{"n_layer": 21, "d_model": 192, "n_head": 3, "n_kv_head": 1, "head_dim": 64, "d_mlp": 384, "vocab_size": 2048, "activation": "swiglu", "norm": "rmsnorm", "norm_place": "pre", "norm_eps": 1e-05, "positions": "rope", "rope_base": 3460.0, "rope_fraction": 1.0, "qk_norm": false, "attn_scale": 0.125, "bias": "qkv", "tie_embeddings": true, "parallel_block": false, "init": "normal", "init_std_qkv": 0.0766, "init_std_o": 0.0, "init_std_up": 0.0766, "init_std_down": 0.0, "optimizer": "adamw", "lr": 0.00131, "beta1": 0.95, "beta2": 0.99, "weight_decay": 0.044, "lr_head": 0.00743, "grad_clip": 2.0, "warmup_steps": 313, "schedule": "cos", "final_lr_fraction": 0.0, "batch_tokens": [16384, 32768, 49152], "seq_len": 384, "doc_mask": true, "train_tokens": 363300000, "steps": 12038, "dataset": "wikipedia_en"}
MLP neurons of a small language model. Each row is named by its layer, matrix (down: output weights) and neuron, and shows model dimensions 0-191. Each number is 128 + 24 x the weight over its row's rms, rounded and kept within 0 to 255. Numbers have three digits each. A neuron's up and down rows have the sign that makes its largest values positive.
Before each neuron's rows, "fires before" lists the tokens most often just after its 100 highest values on Wikipedia text that the model never trained on.

fires before: "s", " of", "r", "d", "ke"
L4.down346:136140137116121135185133153119149114122167107162128137127127088122162107164149151134136115088138142121103143058141191148132104141089135130113090146095124165124151129097148093127147146106129158127117091102133130082158130110114137114130171123110099110143129140098137110080154104152150123148111057130149194165121109153112138105125133102139139151118131164137144095071054126113135156115163111162142134189146143138121130118137119138149158115128127167114163157111134122121072146110095145148168143133124128114124132132147116169151125107146134139146149118127115107128116145089139125135

fires before: "s", "ed", " of", "al", " to", ","
L15.down345:145106123140138132118136136132120187121113106116112126138160091110207135113098132156134110121139144149134152143107072151137110160155100126078132180117112109131151081119130164150124122096124136184110076105113141103165098108095118123147145099097182114130134119121101144141157111135134188095105147112134168136134129101122130196134094133162126145160110101119115121138126143135133159123117146172122148162154126119130113134152114139105067118156089116122107159148130106111091140104123129147099176152140136120172112112127069171133122133123115126117165127112112111132139162124123138116

fires before: "|", "-", "\n", "=", "=="
L11.down278:120138127138115114128153118137127133124135109117124135126255125135133135127067135139130138129141240139132129121134134136128121122134140133124127137132135135114135131124101134142142132140118125186125112148110140143117125125119117126137118113109148110089114134142130137120123126136120127127146124124137174139120131116136112135142132126183119143128123145116138123137127120153124131143126121114125149134128127125136129124114127117131144128124125118136139120110128120146124131127131120131117122115135109127140132123108133152117125137130139125117138122132112151106133140128131117123

fires before: "ed", "ing", "ation", "ur", "ure"
L16.down146:128078130177108096143125155103129130083107123117122102113133102129110139116124116149110125142110156146095192125142121182127152177180142147130117155127181134141161131105133179142138110135124111119158101126109098167131127136110135112154140161126123128125136143153138140120154143136139156114171088107155110166118168081125111165137146135115100121109112093168142098116144092153137104128141133157137130089090106139118106154168082120167164144096142148099109083162108114155112103096124139106180068133140107127113155133109125111161144091158127126137123152145161106109143116167149131154

fires before: "-", "\n"
L11.down67:134135103114106110148161118154135122137157119101137144144217149123122135108018189142125142169130211119110117116153136140132127118120148115114129141118122129104139149126120145138126118097122117139117118148107127140112134080105113130114109120143126140139101124133130134113119083111133152165126120158141203132132101141116162129112193115255124139111119148138116122131132114128142117111095109118135134137144114134110139122130093164134130115127149111122136136121126122158132136123115153149131164113128117126138134068169107139147124098145126111117143114161134143127137095127137114103

fires before: "s", "ch", "ke", "ra", "d", "x"
L8.down365:096130103148128123127134137088157121121141146174111166115188160147156118107117143118086135076141155136144176137155129098166101102158118136106117101092110120054126126100119169117122150158093125111141139119142129139160115140138118166159128155153143142151160136116099092091114079153149130096158130118131168166139126156110144107104166147153149106106157135152104091091132108103124155092165093114122154117145156146124153108105136133092152094166153163143106135149098104154106138156156151146159108124134108114101098153126114119142098122107138099150157125112117116092123089110109109149

fires before: "al", "e", "ar", "ick", "in", "ate"
L3.down229:119153112145166103084169150111133135100094120152126080168111170122111135088115111130170130116094172151135124147148132150092138136125161074129135110122114119154131142104138158118141120121101131155122094168098146107122153160083123094107086140112126115089109081127162154126141111106138065138119135110128140130118144104121120122130150147135135106135131122165142074131150148140101159133133158130132124088112131123144134166127079084150098170073104113072129138191121091099151138138159136122102153151118090129144111133106128147129137142167119178132129144127136151127123136140111167089

fires before: "ity", "e", "ities", "ate", "ed", "ation"
L16.down295:137112111141160122124120126133156158100075101080136120107122106114145147104165122094152120110125143123140119143137161173122159176180162129115127103160174152174135165105116162106180114121152101137127138112117121111159110171099138118133095146067088120110148171102125104142120094109146120152098097100147169153107131124117122154111173136079105160153129113128112147147140099115108121161136121135101140102092109169139115153171153127152152113140147105105145159096118173110126133111116179147115132118084077145088103117133113134126101142125123150128152139112115116139147130158132157103

fires before: "s", "li", "le", "d", "t", "nd"
L2.down141:152164093145158134136144124127168130146134113140127099124170127113155123141088086147128170108104119149149091127118094162194157127154094136157101132097141126100167148160121166114124129161153134150097094133174146168139129156160089136132133118113152074084130103114153126097176128082091130148129126172112122133146123132161174102140123175154140150115110132129097138120120121133102145134125112123150109138149109133148111161123153143136158135137184068130160152158127139128093149135116105128144096141085109189105090121160096127119119110105124141115143124100140107127151143094113131131

fires before: "y", "th", "ian", "li", "ous", "ter"
L14.down175:114135127139166158155111145092154095069123152115116131143102106110179127163100099141131141141118082102133139154125137140123114121126101117130148108155160171129133102101124126113136094111118119067136138123167094116145124087102158111127163124146103116143094129138135079085120144114159109142192154158139093138171159147131140112116089143157122109148093108132162117103091145123164117138102124104058149144122080104133123096146127117153107140127139098093119115159121119128095133180134145121125124143090079136117139144107141124143131179078120147120135136093108108135092132166118116111

fires before: "-", "\n", " S"
L7.down177:100140137110129077120119115144132126141116126100124166133150099168119146115035191097121129184118140078099114127131143132134155161098085109118114131077115161099142129150102119110110145096103141161111135149072136137113123089138115129155110127132157116097138130115126101120126105079118140147121111141154192135142139131121128086111163130221092145115120111109130122113120087144152121079105122123137122105104147164115132115146145123098161171133104129145127138102106118133147160129131145134133135134170134124126119102128116145145126105170122107092147126121131112147143136127089086149

fires before: "e", "is", " he", "al", "ed", " the"
L4.down56:136130123083122128139133144164158090127092136108085128129123107153140133153129142126141089118104188176121126113098144129112128164106145130150146143186124139164168147107122101127113167134064136138117125110144114125167114144120121123141112109140128130098073119109133114080148093128142158097149075092139122129099116074168156164128125122124121128143084117122125126144141099152182092106139119097172119144131083166126135137128104156127121110117145056098136126129134144134135147102101101127134138141134122136114137151132123153149137100140171152157110124177149092160143186114108100151

fires before: "u", "il", ")", "one", "er"
L2.down256:090123132156075120138122156103080111139140128135148124102171108131113110110147106095131133118115127119085138128142089080154107105125124126117102104167120125116119114147134088147163093137095106143078143107129124105099127125138134101118143092129154161110126134146136116162135142170130138180121182113069130124129146150159117163126091118130136159152091139120136189172108107126163116161138077131119148125130121143099124136108116129105112120100090128110078137117081097144113115106127133139195160131141120117114161154141141093144115097188093146137114167107100116115089133143144117155

fires before: "al", "fe", "d", "an", "ed", "s"
L8.down372:122112122117098126175164138143115151116116155093155123148129119217119134131167163081123140125167132146115104124182147088125117145127161108144147120137122125128152103116120084113100139141088115149123128125101111092127126109105098162125108165102120128158131150096113125118101069144121130141124141132099150127110141086117128063122106157146133117133119126141095100101113119085145141173140106134122138142130147160107102126163122144137110156110122165116091146097107117102134110111146111155126149162106130141175152170099094162161114154064146140143175113160143166137151144134141135095

fires before: "y", "ian", "th", " 19"
L15.down74:174120142130133134149144106147165089125144153149142149109120090129186131113099125116074149122130034081156143158121153107120135118135090159114136120144120164156076117111118145127144118123098123150041113145104116129137119129089179139116132093177104091116114095146122079150131125090132089085147145125100121120125116180099131163124115137136151170131106130151159168145092129121139132135113117109125149129107101119132110136110096156158116164136136142110147147139134137115118115099143100135115099100153110109139096109143163129136116142131117120139111125123076101108094130123108134126

fires before: "\n", " by", " to", " up", " in"
L17.down296:129120136146124137190151130133152141134153150102150139162193130130114108122177143126102141117143136108156138108104164132088136115099177114163150156115157118073115095113104148128122126145110114119120128135119087123122147159078149120087154112116140109161133148130147143119150144136146095094137137128094092127130112145073155136144132151182128120145107168157094126136085110137106112119100140173132117137141084136124125117129094152157141129140153152143133080078161103109120117118133120107126153142166109156146110116166199124152166138142119107127168151124121064131088137151108144120

fires before: "s", "om", "e", "d"
L16.down244:119170152095138166123113143140087176118141132102106156123155120153147127137082153140153080123155167096150152153078177101154161102152155102121117166151181146094136145144134109130125098165128098137102094124101085122071077123135133107118129161175127090150120156112081152104135133111141140127119111112158119163101099114137102130139155107126139135118130103148120152142164138149107161131094143125153152116137113138112163121133117164169109168112125093131172132158101124143105118165144131140117101115115132135085134125098111137112136154173134124106117105110146081087124107128119150108

fires before: "ed", "ing", "s", "ence", "ress", " of"
L12.down209:132117130160076149137153132102087103106148140153116171104211102131131162136129142118115141121127238162112174139117137164159164105170175110130129122143143121110126162118126136144141105143084125172116146110106165154122148114134102120118112144135127111116129141137123113119156114135143168118109140120150160092124144147156085136091140119084150117100096122149120144150142115131126118164112091087154126071135134131114164132159121120101170148133119117154149122121140134098108104098146148082109134128153115107132131151160136168114104101113116107090139110152126141094116112134117145134

fires before: "al", "ence", "ent", "et", "p"
L5.down168:090138099093130114148097133135142152139094130112123171169148118143098095140122104130122099139163108116142107094165140109110138184098120090139196116113143117100146139105140115116139137124078086145152099115134106084147156108153113144135169128176139102191119120110118143102145094115146112110149155111123147162113117150188100088067115139156111118130140102126128145144142139143132125126108131164093119141101123093119111141129128117142117155099097110152142138126068129128120115108102128127127132120106160112149167096121109102174129131130149086130109131117115098113205099154111134127

fires before: "e", "ro", "lic", "ed", "al", "is"
L3.down207:132155139160167093155130125124122111160103146155147147136141133086124114119126134111146155112114199166092161109115138151136163109127126190136102149139143061107157131096143099142164083136093117115107102157118111167103141167113081163134152136121119093119123093122144090075129161093133133145088113112121129187120113149164131166127121141130146105155137152135121081159126135131076097107129140136128150115095126121102088113164133132141131099102075120108139147134113167138131145097116117137161129137104122129141156159120136127128130113145141142122129087105155161105137169151125166147

fires before: "\n", "---|---|---|---|", " the", "-", " other", " a"
L3.down326:123133136131087125126120098137110107156071092162115112144153108122122108153191119123141145104161155120139131162118156123142173157112110148116092112152167098121119122133129133147136124126146143136094120162158141140111131137076146130103166115114111144124129116157090130158157160119131119137165125107094097143123152140110147149144219128154139171133118130151162132113150108132130116148126151109155099163129094127126143156096153118210141069126103123093118157150111126122092152126131117129124113141089092147131070109168163098118131106148131169142166118129113160112155138111123117143

fires before: " 19", "0", " the", "lo"
L2.down140:173121086152149162137143112167183132146133132129137121134136140114104137103106136172170125121104152108118146110144141138110147122155143187123158135153116142181147123124151163142073101096161131155120136135110108152101147120093117123143121167139099116143150137117140119136105125091111131148132127138097150107119110113122110139152114100218147156133109118146114098143154130112096107100114110146139105116112128110127137113096072122138173118141162130072125139136113097101095151144130105166097151107140161116133110071151094104149084087139140115112140126132107170113120127179134079153

fires before: "ed", "ing", "er", "e", "t"
L16.down39:188106138074119137129112152134148155085126136119119078134193152109115156093154143117142108125097157119114150113124172184154142120157126111089097161138170118091103161132134115128139153185102152132094119145146115163117157154136117155121135166136149138135126163086127102123123147104092130139119130152112095169137118110133132130151119130192144098087125122122107117147113101123166112136100119138132128129150152151100097083093122149138147131135110129173169139108133156116115114156184096157127126093123128109147129143127134140114141151085122160126157162162114149114120118129182152145

fires before: "\n", "D", "T"
L4.down363:155112101114146114138130100121130148081128139138118157094106140134145125085148105122112146162105109126098126110131082208122126108108160138093114179144069135079140099113122091134146145110100141100122116154101129137125083130106105124121132132111094144148102112135121134118130162105117123149107140135128146125145148142149129143123149169120092141080162152091093102125101126176151125158133138126131112126134149149127124132085132132117124136110173127150153139106168125126114124132122083099130148132180128095110130076166160098149158147160109145141126063132173133100151150113148193095

fires before: "point", "on", "la", "ro", "ub", "s"
L7.down246:136118156124124117141160127115139093142116161156091132132193109087108129130083147140093134103136157124159126144088160172144094117117139094119168161125106165138156113126125134114110104131146144091103102154064113162141141177099121143088101103155114102139154130099106111124085065107091134131128139140160151126123162125105116144096139121144165126110156120116166124128100129137085099161168149115122106101108151120089113145147131173111130150132152117060141147130143147160128137133166133133118109136156107131166128145098138133147133124149098103128112175159124090140123152120090100141

fires before: "born", "0", "lo", "2", "3", "20"
L3.down230:129147117134177148158156098185113119123113119127119104163185163089096124136023095142133110098117196101173113081143122128121103126143135154148150108169127165128145147113152184144114123105115125094128133131121100203120130155129103086150136152128102145108118112159124111121129117117099128124139144121115137129131134125118106160140147129183119095126100125130122111144147119134103142109169126138106135132140135104136119126085106088102115118084132090140158091140172141141153127121110122160106153101172172119119117131117144123139140102094114111106139125132132133166142118136119126113

fires before: "|", "ed", "s", "\n"
L11.down40:154126133126157081138159138151144126123143097126114121147255149143137117117097155152131113147129214136120140131118106136118127148110136112124068162154089139128124117141140164114138127115128115140146109121132183110105136102108127109140111100114146115113135143137145131119125109117115173143114133140108176133130082099107113135122136178177135120112121139134138154119144111180129114113085123163131104115142124136116098138141139151107134163101122122102115148109132147132154132126139134134130169090113161110128127099119147141149146114126101118140100120125130113162120164146107174128

fires before: "s", "ta", "le", "\n"
L15.down149:102107105138140164136129132150131134151117131136128117123217146149149108142150143144093157159118235129154126125140166135135135095131079140134078146160164134127115122148157085096117182148121102228147132144115150115143144140129111123170109107164185119122162134128165106122138143135133145117097099128118156116118097131124105126143136119128161137126142093137115102122128156168117089114127155113144130133130162121106122164132092111105131131128086153173133132127103115115129115127163142157139117096124144135128106111117111141126095124142112116145150131174105111117104135142158127138

fires before: "d", "al", "ence", "ent", "et", "s"
L7.down348:115147145087133094124097129123097150137155103157130134177089148150136127167052141093112158114142123110119149105144124104115191141094098110117113131142146123140139128099096116151149124156140130156121116109151133142115124129119136136113130164164148111173140138117163080099112132126129144117147125151161143156105132124150099090084124120101121161125085096121107142088168154137140135098093135147101131189085120167101115154157130110123141125098127139150148177097111098112106132175109116161135160145126172136153136146089104146127175126124162078095093124112113089129133122118141133118

fires before: " in", " on", " at", " by", " that"
L18.down78:132151142117162143164152091118093130143156149147133103185200126125143113141132117107135157143070149139131143106120167139146142140135111113132165112047160138100129108179162129151140095091131123129136131131091137132125122175130166156139118166151148120120118134145117130098114137132109111143148099116121109151118082111128150165103145159136107103159143143145146129105155104105136166143129107152094132137081111122146138135123128103102114133144181161104150103124139098099186130117150099115086173154160140112112093103153156135157138136147149137149142118120140103098103105102131169095

fires before: " as", " to", " that", " for", " in", "ly"
L17.down191:105100072123124131090107106170155081129150114117150121143152112163146140129116106134123113168127188102121114133138181145095134081143087125150118129125133157114088156085114126190123146174127119121149155099106122097098122153136169128159105117143120116098151163111129160085146132112096091122172126119089110113131131118135150140110121156176151127095112076171110139138159144098111145151141158170117147144114131130110113180113144147163116158103123139101142153124157090064143134140118117111115150171148121154136124103144101113123174144127140132100139121138132112111119120140155118129

fires before: "ed", "ing", "e", ",", "er"
L5.down135:150145160129076121113149139116130076150147144122115138141137136127104125115136091140133142156127141152102143119159151145130076125154117094146125138170093139143168150118142097137102105121138107116121108089155081158099144103149091133113116109132116145078099158137124099076156103114139100086130114067114141170123140125187126101163150131092126078119138136116129111138138109132136078084148092119150100092109119120114137108150183158156111138119132161133159116123143084129144134121115127111132131117104126167158123141137172092151159107125161126133110160132176070123146150132164145117

fires before: "n", ",", ".", " |", "s"
L3.down285:203168089115147148130088178114128139127107122084159104129207105127083130111118121136153139143084194099079147133132113096135140100108136146139105117138161097142148084107166128117134125150132128133094152114131121081180152142101149141125110114156118137129126111119136121094124098136148125100127094098141149152138163119094156093117089151105114125124135136157151130154147153134119129160162085098176137146157107101127105102104151138165138124144146097116116138121106112120127108147114134132117162112127110144078115129136135106177141158128139100159133138122147166132143132141175107130

fires before: "e", "\n", "ec", "ot", "an", "ar"
L17.down7:114089118152149094164116098119108124122121097136081108142087146151140125158144144151138159113139116173136159161126110087103138083152167114127103131111141100113128146114080177096132152118103118113108141124160140121117119119128149113125148169129160136129134081127122140117185111152180115082133100114113142153155111153116117167108112135115162119157150114145127115124136150141140160118075195111096142095171112144149136120130098112166123140076134136101106120135164098108166143122139113116154122151119093150110106117079080134087115093130108153162083127145130115131161109121124100136

fires before: "ment", "d", "r", "s", "te", "ar"
L16.down55:126109168130106122132122122081134128129134119078082104126121139165134114117110103138127129131098112145133113111126128152128116154117112153131153159140154130091118127109133126147112150149163107170166123120117098135093118169105141105139105153115103102144106125134182066149174155168133156104098125142110107141092123118102148094120160116138130170122157146096120079119154112168191102109091116156105063083150148125136116114183130112141089115123134113154149136142137123130128155152167074121130129113119104128070147131174142122153154110140150123133128122186134152147120093140094115120

fires before: " a", "s", " of", " the", " well"
L12.down31:096127099114148088144142122185149135172138139101171126135140097116115127111080124099130088125163147117129104153107149167145121096118139163075083115090127130092089126100096102127110144129132153119149146105094123156126079127099150124128165143161139104141167114104140130117154105115129158111095093116097138112121109134133149124120100184114163157112136172123110121141134144160131134137113097148116096140106147085079123076112148087155143161131105129123101056154162118116146148102109126175175119137128107122126120106135141114131130142112112133082126167113094133122151117149129143112

fires before: "ri", "or", "ent", "ong", "o", "ide"
L8.down99:137103164096117172130122139134129152134148138157161132104119138111139115137059114095163188143168105156147148153181098120150120165148112116125134129136114093125122171110119145135104115175139146080121151072109112191121137114128135157103124109117118125132116090141143153091158147152121150149151115131129140130139124100142128130117186105094147098134135140087110116121111121118162118150127141133110124101153155122102094122143099141139123149134088090130128165127108149121136140071122096150172133191146124118139157153128125138140126132143155091149168129117129094136156069154075134107

fires before: "al", "e", "ar", "ick", "ed"
L4.down378:133122083121123092025116113103132096109108115112081102122086155156110117095152118092117136104077082142149136178130117176144114149129139122124104135106090179141115109106125124138092124145127136137134147131107110167131091124122133112145101166101128084078107138110161115156103121144091128129152103146129155126145133142140086161135152123084133098113110120145146116133108099107125116098134132136096125112141137138116140139165127110120112157126144153068119146140120129096122121137117099125147136095115147123101091177152145137131132132110157131149118171136125109140131144054132180112

fires before: "\n"
L14.down127:102116142136123086103123103169123094129095167158133125168100142083095142176168112126168117096143128113142088121155127150063149129103109151129097117078128101118117138134109139151125120108150119120095159139147138127134183138079135112126129119114136128135142122164168121149154141134117139123136080130140132161132139093113198175082139156133091155090152152142097147128091163133167123137141160136082132158102159104124109107135170138118145142175138126142103134118105171110107133120141119160154115143113136116102128080149136149114137125138130150109126132126194113127149149119149161130

fires before: "or", "ult", "ro", "ri", "amp", "en"
L5.down22:149156163165148145135096155137145150104116102138098110146255078132159134114080131114134132120119133128155157104128126159107111121122113146123112121120139115163145138139136095110161140174130122102124136093105134134136127146097067096118142100130104121148139126151136130185157138096134164135175121143132188150123117111142114171139128097114124124112169120124152143113126142128104119165107127157108132118134128123114092157152125099143107115116125118117138198150125129168131143111097107109131118139118151111176148120136143150150170080127139126147130109127133138135126137123089118083

fires before: "ri", "or", "ing", "ent", "o", "ide"
L4.down135:149119154117126107119140117132122160089115088129065120116154074180123100133127137106171124162130156136113177121134135096148113148124131115139114114120091110107103145086121149116136122110159136076134094171096135214129103105115112163110128117096155135104127162116135121123160122124167167163128125125134157151092153119116144114148147139128134104124140116089108116132127106148145133126139128148162141158147135133135123175163099157099109142133129090086133114081112119141137130135124129111167177187148125200154131122124103132146171141157107151114158183113140123134127143137116136128

fires before: "u", "il", ")", "one", "ine", "er"
L2.down97:100128171153105116108118149116082126145104145142121107068180144149104091123111097118112149143113094112133099131138136103140128135094131133125116099137113130084144109107113154094151104144077135161100145110097122073090130163160122118100153122135163136123127104139144112157150128133086170167156184162103160109128142140114111175107081122177127121116117114133120172173120123111139120125148099120123117085128133135108161157100114161095105140096120127114089104161079093195123135111122135124136131134133102122092167135130136119144140127154109134154127160090167134136094120136135125127

fires before: "ence", "ent", "d", "er", "re", "r"
L15.down244:136121126130074126154101149123153167060164117140147140079124128109130123127092164112098136138108095127123145112122139122181137152091099145141137123110099102070099107101113143131112155081091108151170127136111117123135181144158069167146170161138137125162144154104167140099171108140106121131124129149116144130137133116133111132112096155151092116116155103123118087140087123122152156108096159113092102100118174163142127155138120088146132130144101157144129108172089134122086143124112080114084128145113095099160141145108141133123158133130120118128116146129153136140131098113132147101

fires before: "ed", "e", "is", "al", "ist", "ate"
L4.down95:165081107123097096156084104143066103126139137071114145138083153100094154093196153124116143112081140153106139089077130137122108121114138130112121148134106115094129112109088107089117123144118170154138103138150106151142120195127115101146104090128131111154106114099168138109131175157132153137133078089124109127152135103138127132122135169118111151125102121139097128124110107097149094148142164137101168142112126159113127096123144141143147141086109164127141127099145136125174139155099108155129139133107149115154132138111112113133127113149148155118119125172111132152175143100130156145

fires before: "ri", "or", "ent", "ing", "o", "ide"
L5.down89:142139120113101093120115117151146144110136119105092138105159093148099102104082114100117150149148193112152168148153126109136092117123129109100169105138078091106091133110116122135152108123145155099111143162074121209091113111104126133150109175098143106133109146133130108166137117150126127134108099150102160149114131153105110148138180128135124114135115167087114119159124107156155134130100126137124118132165137111112133138166085131141090108135070120132129170072133140124148078140115112134143125145132135117150111116108107177147151125129161140118173162147121083121140139147117101116

fires before: "s"
L16.down14:143119130148120168144151107095152117141123134132074126155158095117124113170126070161122125163070091127106085144107085173127122078104125141138154130148121088118118101119102096081115133139180167129140108133110148138128106154128145117136095134168126112125168124105151108099082095161145147125104115191126163109114148118099177096142111123121140151088117133129149118157129080092147130145137132116190131163149138134099108123157125145154133087107157087152125131136150156084151135122112123107134136129112136127117133099109146100114138107144116091151171140133136087120118116130138110136

fires before: "e", "ed", "d", "age", "w", "s"
L12.down28:089131109097141154103146178114143109109157147122123105132072121111121120117219132153124116136119186125142154095133090112138132086131147125110120135150143131146135121119132100117108152113156092172142137124155115132113147155118127095182138154123121139141157109099146086104079115095181112123151135101118106075109128078123144141110103098120086095141142127126131095159126107128144068111083123160099141132141123128148111123127109148155142105130114091144113172115125156115186097133086119104145112129121117147119143111131105129147127111145088107105172144133090136117104144160151141145

fires before: "ed", "ta", "g", "en", "an", "dge"
L5.down246:154117126141117106122114132139087120122133111112107153109173142162124155104190138161132154126139153131100134153162141157133195161117118140139148105129167134118143149120140162117093190103129097096157145142131120103123153079119150103124127124141117128127084127130109170130114098091145134113169121104139104105155114107131145075086137148139104142153119117087156161113122133116157106108166118109140119155109152101110113121137118158113162077100141137155110152120122158130166096116165117161112111136125167131146116170144132155112096111113121075160154093191133160140087111121124095129

fires before: "al", " |", "e", "ar", "ick", "act"
L5.down201:119150129131161099069134137134121098129085155123115114160150137137115127132095129089148102137149142169110122170083127173135119130098162116149103182137130151135120193156090194085117109101131152162131102107109152149178121168119101140108133113128165134106140126149142096099087106145128132131121149128143146129130130107165126134093146139166140125160137158131149123130101114121113155165120105156141138110106100141111160149140099128112134140113164139081122138107141140101161126127132113105154167123121077164121129151157091124096125089132084134101124155131173089105158113160101150108

fires before: "s", "ct", "ence", "d", "ent", "red"
L17.down211:181075132107132117107119127124109162126150090133144127148101131131134096163089121129131108094123158090161129120110148139154163158113150142130106098163141131124093152135123149184136095155178123117138147138177163136141103145172117115131100108119188133101139159124125129116193149123154103112096143121170177149125129136127084132107098154106124105138141130142143143141144124144108158150163133119150123111161149134138147155121144160137138146149145120131134129120173098121166136151115101127129103106157097088117100083133099175051126156149124109102097107127165103135123149145136135163

fires before: "om", "d", "N", "W", "tra", "f"
L4.down200:114152099103170148098127147123081125103099109127119145095091110136102128119037147110110130136132100092134098098128136125127118096125121147106150118114134115152128131152121141118132143101117120072156126120135093154108081078134129137128135105120131097195114111164094149155140118114151131135103112111147125162136074116131136111101089125150136102143135089112154143141128098153092126148104146147077109149088107119114110105169111140162114128151109128100118129125114098161120113122150136125129114156128148191151207122088117125105116145129133086127140169139121138126126138170113090097

fires before: "s", "d", "r", "li"
L7.down199:101097147128133100131114103106135118117090102127076113138204119111166147083122138121090076138156134106121111153119119149167146134131133085163137107112111136118165132128136128091113136142083141182135134143142120133133146149135123139112127105113166123093123144120200077123182148160158147140139108144175174123129101149118123142063158163157133112115160114132128127076125165137126097105122122157141119168135147120149112131142143120078090124174175120115124101145098103126112143141127154154122114141143129155128122123133131101164150116125141099157116127115127131096181127112119134153

fires before: "\n", "S", "C", "P", "D"
L2.down153:123112122160137100182162092150149148144141106115123140133088145115139120095161155119132098111116165090146102149177128155099115128158142107106145166122131129118163147129123121135114139114109104112142111158130114148145101110100130124134052154138116130177144107142126133144107131151153110134107165104115116134130140065175153124171164166123116145107136153155105134104107090174139127137085180098123117147111102152108130119110132131150115127146130126150147127145151152124163109120118147100145163139155121154085135051123156121158091076147110166161101094151093121114119137131148140100

fires before: "en", "j", "ia", "a", "ta"
L12.down117:164145125112146143134104147085142133104109130137133122135181096128164140102173120104108108130110174096160126153122139092105153143122123120142134130132112102126126114109101154112127138108169133104144144143120109076135132119123163129131121105201168119131135132121123104173116119081140175094102171111139109148121139139108161100083091121104094160152141128114093163114173107108143113166136104142177125119118138134089102119098119086074133124107110146125107116097131100123123117110049155129100144171101158118124153133131117161101138139115150131120083131135117117127121094127101164086

fires before: "S", "as", "an", "a", " ", "%"
L17.down2:156118102150114138107128094153111126125129131149116125141152124128162132098131154132112132123104135154114088179134150135186128107116117138181108159140110079154151118114108190140158125092126118125146173144151150147138096143112116141121108115119117166086156135161076131121132148085102109153136111123123125123110136092128121135093158126094155096126128132112145146117135119119133180169142155134124156161103133132186110099134143154134137176161090123116118099149142099162159133143105136131133087155151104123177126176129146131083127184175126082118141098154117094154102152160136124137

fires before: "\n", " a", " \""
L4.down71:091125139142156099140111109158136086119136117116146117163091109137100111160163147123119149116138083151129110123130153141129149119146100128097091147141123103110135133134118064147137129142133123117123130153152108152103081103093120100084108156106124122120122103158108119116154108161136120114106143106132123143102091127161157125124179145112083107108102181112131111148151154184172097134098155101111092171092092147137119092119133115145124151090107120151135120099161118077107118122166144119171143145136135093103079117170132159118108155144092132121128099161100148124141111109097189140

fires before: "s", "d", ")", "x", "ch", "ke"
L8.down376:154083144148187129103155157075136109097113152098133120132215145155128133139103130149140156122108167147096162158132127117148127101131114129139125117123147152096108137147127145114091129138099144100134139109114201146127109122142176159163143165145153137161144129131139110112147125112115147102129110111121186122165166130119142155114152103133186081138131139162116085144112142146126120125138106127140113115123116114155108168125148146131081115092117124149088139158118126099109137116140181122116106114173099093136132138134116095101164091116166134161118107110115100114153105102158141137

fires before: "s", "ide", "ed", "or", "ities"
L17.down260:103136134099105154133141093124109165156105166127127148090098115109111092121140083154087120124122063153165118092115150126152126120171151090125094144149112135135121116142129137125106106116116116093150148131116145134111138139125103099139172186120171108120176095101094137135160117107091131120123101124157098105108126119105141134124082102126130110136112126141149161180125086150114120151115166165146124126105159156064121130152114138160125154165127101133109165155146165115124119119121177101137160151105147126106110148101140131156139117114084150086176152106099136099147137145135090123

fires before: "|", "-", "\n", " "
L11.down71:137123117134105122138171132160138135125112137105155139162233137134124145117006164134135123161145201110108143121148118135141124130134121104122120139141115140114121140136106140132147134131145126127099114130088132127126132076126123121115122101130123142140126138135112146118118104114118130141112102132141175128127124135128137123132199123255107125109140139160128121125124098172140112108090110133144164121135115114117137127134139162136143114125127119115146118096120126138129142153140150140121113099122124151165120089120111154102107094140139133115139123138149154136117110148104118107